config.yaml
num_hidden_layers: 13
hidden_size: 320
num_attention_heads: 10
num_key_value_heads: 10
head_dim: 32
intermediate_size: 640
vocab_size: 2048
hidden_act: "swiglu"
norm: "rmsnorm"
norm_place: "pre"
norm_eps: 1e-05
positions: "rope"
rope_theta: 10000.0
rope_fraction: 1.0
qk_norm: false
attn_scale: 0.177
bias: "none"
tie_word_embeddings: false
parallel_block: false
extras: ["capped logits"]
init: "normal"
init_std_qkv: 0.0237
init_std_o: 0.0
init_std_up: 0.0237
init_std_down: 0.0
optimizer: "muon_variant"
learning_rate: 0.00834
lr_mult_o: 4.0
lr_mult_down: 3.0
beta1: 0.93
lr_head: 0.00612
warmup_steps: 200
schedule: "cos"
final_lr_fraction: 0.1
batch_tokens: 65536
max_seq_len: 512
doc_mask: true
train_tokens: 426900000
max_steps: 6514
dataset: "wikipedia_en"
MLP neurons of a small language model. Each row is named by its layer, matrix (gate and up: input weights) and neuron, and shows model dimensions 160-287. Each number is 128 + 24 x the weight over its row's rms, rounded and kept within 0 to 255. Numbers have three digits each. A neuron's up and down rows have the sign that makes its largest values positive.
After each neuron's rows, "fires in" lists the words (lower case) most often at its 100 highest values on Wikipedia text that the model never trained on. A number after a token or word is its count.

L2.gate547:131124137127094110163135121105097127114129134166115062119122140096095086119131086096151106093105093146155125141103153146173152160130124151151138132130088135129135113119148133128120145159103137137097116124150141135171123149100114160096091131157126134101121157140130142120093155151119095157121135142154111153113136119141137103117102097101087107123174109158134135140145163112130120193138
L2.up547:098129121120114146132109122145086135115143126109135170152111133107139105135135125119129109124110187151142153119133174157121159136136105126124145087133102120139113146156134102108150133125122138129134100156156132109097122185142153151162139197146090118153159133113114149085107135117118101134152166156178146162122119142106102104103165122135102133131161124113123127117102158128113181168113
fires in: "came" 14, "serve" 9, "appearances" 9, "appeals" 6, "secretariat" 6, "peerage" 6

L3.gate72:104157114091079073123184158161190102155138155133139130126094102111102107136132100133135112150176108109177134154078172104123145125114167124115158118109149151092171143151144139124126155105163155141130125133153088117111140175098095084119127168104107115133094133122139110100129142130178126106145131114129104052077120095162158143086148145070158124144132121145127130149130120129110076091114
L3.up72:129159112131108139132119131125149129137125132141112153124160121137136114152122138142144122171181132066089118112132128138175152166138129148071118134144180138110138132124161126114154122146143123160114093145131140153036108119111102115123141117121097125189122150143119110129101114157187117139128136140152130105135101113139162126127100132100149126169136120116106096130162110155164108110154
fires in: "website" 14, "what" 12, "baseball" 9, "while" 8, "white" 7, "whose" 7

L2.gate361:146123147137168123139085151105122155129117118081141141137121133139112143093161124094152134090163135144131133155105112088108101115129114145123157164108141163118095088176149166116122120109161149124162156149138174155143090150108132089116116138120131122129122148157153064120138141071126163112163141105135092168151157171136126124153134101126142148145144155094141132116125151116123128109125
L2.up361:153136079126151124106101137144138125145089084105136160134157146141098129125191125139125144135147181104138162138097074133098129088172140148124128134124149168122129122145186114126108154106157128109155133117122114172133116120128148121109114170131130149137126161153143109110137132066123159141126140094122125169098131149168117115151126092130134160102141145104160135138108134091157138129102
fires in: "song" 19, "band" 11, "records" 10, "chart" 10, "album" 10, "released" 9

L8.gate580:107105150090135161101123108087129127102132106110142149134108143117144099127159125091178139111112124123156135098183093129139115141138099155070099147168121102113129126137108089117119149089152157137131083110151111091139138155113137100173126134113145108155122135093115124124157148154106149129099105097103098170100093110160126135120168144116152109099123146120100119090103116108142126109113
L8.up580:127159118200116097152149129150129148142074111153081206134111089142150151104153143110133091166113118117145133120078144150127146087121069113142121096138124131140119129126147127122133147127127108126150129128113131167145144116139126157124110111131130077149093105118158132143095143117138152085109115142105138136134116138152150133106140161119158134170120119119126124127138110122160124144127
fires in: "2" 25, "3" 14, "0" 12, "scored" 8, "1" 7, "4" 7

L3.gate181:115143143118139062134129106131122147111163133131124120131122106129131119128115158107098119132119083125140110107132150109082117142110140123127142135103086126144124101138132097138080145166134146152113146141130127154120088106079094091134120128094150118189117099135131105147103121156158169181117083120095132130123146109118148112148101086126087115127142080131132112115152116166105129156134
L3.up181:097166108131129098120098081114137136147132132122087136103125139120109090126084116147081114182100115180131120124137100127156128155104183133134135120107101105162131085127166091099121122125101119170130159094123145091138137127109105130121124098137126099157136118173120071135131095129130152141100156154105128106112132092115140177148165113132107114138130097134085134120150135168102130169143
fires in: "by" 66, "defeated" 5, "at" 4, "montreal" 4

L6.gate377:160086109126149126126131085127131123152152120155128136122167121122112158102128148166134142157108096085118141159136125116150153130112121171133106070158132109140086111152119107128142119140127152141104104153142168124112148120145164101090132150152149149163082131156108129138116123119130083111140141077139131118125156103127160124091136153145115148137090129119135121117102083139130107166113
L6.up377:099093118119127148119160145149157120118136114130133178151178122107157120101113122157131098140162127115167121109138149111103108154138143115142129090147146100140106153142088154145117126145126145103095131146136087102117122108100153097149139145140158150152150092137125125142119096129138139111103131111137170133107159125145126157117106140141114154151142136071096168138150108109104116121112
fires in: "in" 25, "short" 13, "southern" 7, "under" 7

L5.gate346:151092166091168159135123125122122142110143120113148077112127141141097124162112130081136161102064101132075124108149135137133111137113100120136154092113120118106123129108120127120124148116105147149095144112083097132109131180161148145135079114121144129136116136168114164096137117152122102105134137127117109134140127144095097112117155134059120110135126157132092134149148173129120092158126
L5.up346:116135174152171168119117178159131150095210130115128142105135114096135154154139058116145147118106131138125141120107109111129072165092079130114156145131119136136111105161161104115118136151119132092093122196160142146148105129116134143117114140116126082104119099121098113102182102096165103144131140098102161130158159143119159134156099124103148090144082127115140147108145128142155131137149
fires in: "that" 31, "as" 9, "industry" 6, "metropolitan" 6, "industrial" 5

L8.gate487:111138148137118102085119153165110132105122123135112107128115164061160102089108139157163140159152110128124149133131098168110076072153140147082148130105121131161126137109118192150114169132164104178167116110139157148139117138133134098093174165129145137132118143155189150115097081127076152151123117161102090155138145124114164175130150155125123153157143129148141134146140130139125099138152
L8.up487:132111145129120125116146127145136093138113143121112138106088137129128120133118097145142118066182125080143107132189097155137105108145114090109107081153126142174146121147135144132112099127127101101149128120085096116159160166165110129131122151128149132098122126143095162075082151109105150116116145145147158102119135131091061136121160133143108127160135136122156102179135151085140129116145
fires in: "new" 54, "austin" 7, "austria" 6

L8.gate541:153151144150112135089135160149126139154135116100137165144130180174152102116126109117171121096153117127154167163106159121147139116112084118127150116097142130121132144099083148159121140108125119061125132132132128149135104127115132133149085149088180116099135146117139136080174133112104146126139118160126140163135137156118110116140126138149143138130156121140130139098184115167090145155115
L8.up541:144087080115123178146065138129127117101153131168149122110076164153109138139096090081150151126145102149117117119147107112143095113108087128119145103112116152133127142128159114136140129088119142148176114140154145144085110160151103181081151121155164122117170113137141121077146117131124156127151120144142101120124148175156102103134103116092121095089122111120101144087150118129128134158143
fires in: "is" 61, "was" 18, "are" 7

L3.gate413:144158158158137144118121131165144094159168139144131062136111126146081135135113064099109146121119106103115093146163132131121152149161139140098133134182090144103098099097202083135144140132142145157140121103161082104137107103116101063084143105159138130132146134171124125128108138137130150141093149102141133102132148103148142179175147131123163097109123119109110111172111135152176157156152
L3.up413:088139130173143136109144095182124136179143108132117104124109113157135092141116094133111141126122147102107133149145143111103155105148136130107120153187137135128123146165141109137115087135139119166111147104143091137105123124128122096152109131143183156146117145115098104113140138138103136142097163100116140051126113093169112149109119130126115074107130119113133143157122135150134128099133
fires in: "under" 14, "round" 10, "old" 9, "high" 7, "short" 7, "red" 4

L8.gate570:129142182119144122163119162181137132089112135121130119099157120144118118140134147102145152155105077083119054129141132131114110155099115134121118068166104115107098135103120131122106126154178125121127156130156118133090130117123088118101126148161132109112150155122142103126120105151125152094089099103100114140091109136117117144121144122104138141179135096104172144099143140096087166132145
L8.up570:150101147152094158153145116163145143137093154094090107169111147054131100164120150160126177131135116128092117154140105078101138146113140092079133151131119100129118116089103176082122134105157097139107126147130133132110106114209113119160173125110107113119136109153138172122086154128150114162152115119085129149137137134122141119141090122092134094153101122144092100131137085107107116141136
fires in: "who" 24, "that" 23, "which" 10, "also" 5, "she" 4, "he" 4

L8.gate224:112103113120162105114133092135123142121115120119160131117135092129110136152088104124143107142121148147116172161084129085128115097091122117139115128139144111137126110138161101098132099114156111134127105108146151130107132157147108134116172137147114133129131105154114121151111100135093129130160111120147172120114101155111122084094117111135168154094134111143140115105125065147199126116109
L8.up224:128110127154143089135122153130108149126126139163121096120168074124149110143159164170129119174124102165114141170110148120083142137101135146131121105159113183143134126138100158092145150109146130105131146145098120084171133114109188174142136122139135120142124171106164117113154123091144175153140120153169103144134092170099125147142112164100148115133120155101177103137125123148128114096144
fires in: "in" 38, "to" 11, "detroit" 7, "was" 7, "dropped" 4

L9.gate69:072154152130140138136115132153114100132119143102161119096108090123130137181147117085132136134107147109142122127115120121129107141112177131136114137154126103080130117089155162114100110121124122150122133151092116114134124108128092121108138129139158154149115143122192120129137131129123096140105106072103166166157104117136120151124142139113165145129126094136120141161132132084131129126168
L9.up69:140124112116130134157148119120160134125093149109174150125161158164128175112121125123138121153115085123125151099156150125130110129138147130139116143113091128144114136150105134143127104161084136117082145145109116119151153151121130142105102042128105207130147112123109181102127153120148164191119106127134124132145127151146152112159136121129145137122146121165160127128124122127072135155131
fires in: "on" 76, "at" 8

L8.gate345:109117151120125107153119139190134118115126117130161163164150123099117126152117134111179125107118133143151138099138179096121122130139140107148126139157133106099085109152163186124116121121107077136074121129137064146103074080134163098094144085152128162125116147136135137146136140174136055122102120137136120177168121143123124159120097124108130163145143157112122099128150103114154121147133
L8.up345:125107064123124088150119108152168113123121132169100143088112169131120138105146152104157098098123138150166166071129160136109117151130130116174135142149160149115144115130120135127139171155100135120116176165134109154119116053130137081123161126153135134123132166174153173124112146159118156124135132106150157106144133108146106164134118148081127092140164120136133132137156115077123105147102
fires in: "on" 43, "of" 9, "yugoslav" 4, "along" 4

L6.gate571:103129136106121106127118132138117152182155142138115147165150167165125119109104164088138122136154142176090100120129122115156112171151131126157139120178114130110118133115094122125133183089112111137097129129143141170129142124123134111137140154090152144116130104123173111108124115113133141111140122122133099150105112145121134127127125107148150134145128171134147123131146097134119151154130
L6.up571:116177127145175158082133103119118115166136104134087122145127174114108133120143167123136091106121091110089158122129146151092140098099115085100091095147128146130116134085120136145128155139097106125116121122113136149125098136112157117087161149117118155122099104111121130110128164114154144114119115142132154098122111141159185157102162131156112105099131155148165161111117109133108136130109
fires in: "s" 37, "less" 5, "not" 5, "most" 4

L9.gate502:137100146150144128128165140119172097113151152097097156140133128163082161092113107140146154103126136142125081108118190184082142136097073147152087145116149155107110118091090114070133183108161113138107125124101156126151142080107107103135140074125151096109147128152140142111118144117146113163106109119124107123150113094096111112140147122166162107137133132158156124124112107139102134124112
L9.up502:128134138135087138102127174130122159178183166124152133113143135125116167078112132130130120156145152157111128087093127087079162168092175126131165133144101111129103177117123106080166132130149116115140118119079079145134124103101114118114142175109121114137142087104123128144121169101087154147145141151154112100125150101162164065098151122125114104114135132095128157123120119158100104129122
fires in: "at" 64

L6.gate518:123155142110099167100153094127104168150150106183090118118129164153089113118144144080156138118150121116129128116151127126153096111108088133132101102085150151133137149116183132114097144120095127116100137140158163109121179133128094084074142136134174141122089148126071177106097167101154156125117104124151124154142148130120103124138129153094110124124135105130128125088113122184074153127157
L6.up518:114113091180155185111130137115107124134132069137174089127107112113118136123103092139141150127161164129161082109117115106167125061115130149143128142111115114165132133128166160111112160129145133165125137119180135094099100072110097104102136144157169150137102100154103089097148190149144132107114125139122137172130144112125104144122141170132103156118179132139147099147135132194139115121109
fires in: "various" 15, "other" 10, "certain" 9, "different" 8, "former" 7, "commonly" 4

L3.gate542:122108126126058150128099101112136142125165125126165144156139129137189152195116106098165129101091176117117098149133148095125123148132141158112113136118145132074135101125115117163131128142164121107183108114118140124131114093130153123151122133125135145117149148129105157115127094122150113132120159095136117059103130133115103135101164155148141121134113133130142108138111129147113141128106
L3.up542:148142109119130206141118090137099110109090121061149113177126144077145118132142154153168125116141122098129129141123119130108118122116118158113149160087114083135157144129118128112175145134142095164135133129146121099146147144145115126132151117121103092058143153111151166105093120157088173138145165145121201135113153175132138131144134139135129141132144134140174121127112113131144131109156
fires in: "is" 65, "was" 15, "website" 5, "are" 5

L5.gate364:129139129068146112128119135135104149111161137130118153151145147093159154127139143117128146129110127158175119111121137151123096153089110119117156123105158111085119133107148146123120114114164101123076114081124105152108209104098114158125130167123135123128112114111098150117122132141124108107100095109088104130100139141160056111149152114143106169120127130134115086126133183111064087152163
L5.up364:138164107131107131126156110130130106094144096142130137147090100092127145183144152172129133171135160139113164102158143162128137148112127111148167147128171146142154147126111112139145127141161102128091141157114080116176102124086104164131114150142095112140104099086073130157138150148144118125146153142143118165135123085134106135098093078115164145126167123086141095145117138114086135103157
fires in: "of" 19, "founded" 9, "joined" 8, "awarded" 6, "ochsner" 6, "minnesota" 5

L3.gate44:116117142106172127107122150142132093155093178132114080126134150133103083140132143150110119152067099115122113121103098139173137082153119135136156088103144160131081133124114133055104141118089137131068115101150150138166110148136112103147099083152094114124091134135116118121151135100123148131166132117136149148074115136136104103100171180131104094136125161146144118114097115117124149052109
L3.up44:136162137132149140100145092114142157152135113128120110120101117147091164108197112138117119139122132088154116101131133107153112088125081131116138155100124111143160130157137112141060139147103128129084104128129170133159104129113113127145080105114138095148078136127093149125123128114166118089131120132139146144061112164157087113158087116182115102097115158161126149130117159141107101096112
fires in: "and" 65, "or" 26

L9.gate366:141105149125142116155128106143147126112147135126119132119200160129090125145136152118064140102124108100125126140163167111129125129136127121103139099166145167078131084132076131095146099102132125162127135142133133158143158102109164201142147161131120095151159176118150140148119141111126153112170141135142107205119134130125127127126121122138133138193116131160168124103150143157143117093130
L9.up366:134117128152163077120167139116113070134111168123139131160104105138131170092119115122165113098135111119161062134112148098118128128102138113107120122137145153131115136138128131135148157173136124142128098138136107152115102130129138100148151046141132119145120144057109103101149142144155118140158105140129138113165080140122113134134151125108130106104131142153155135151089127148138124135128
fires in: "and" 34, "after" 16, "despite" 6, "during" 5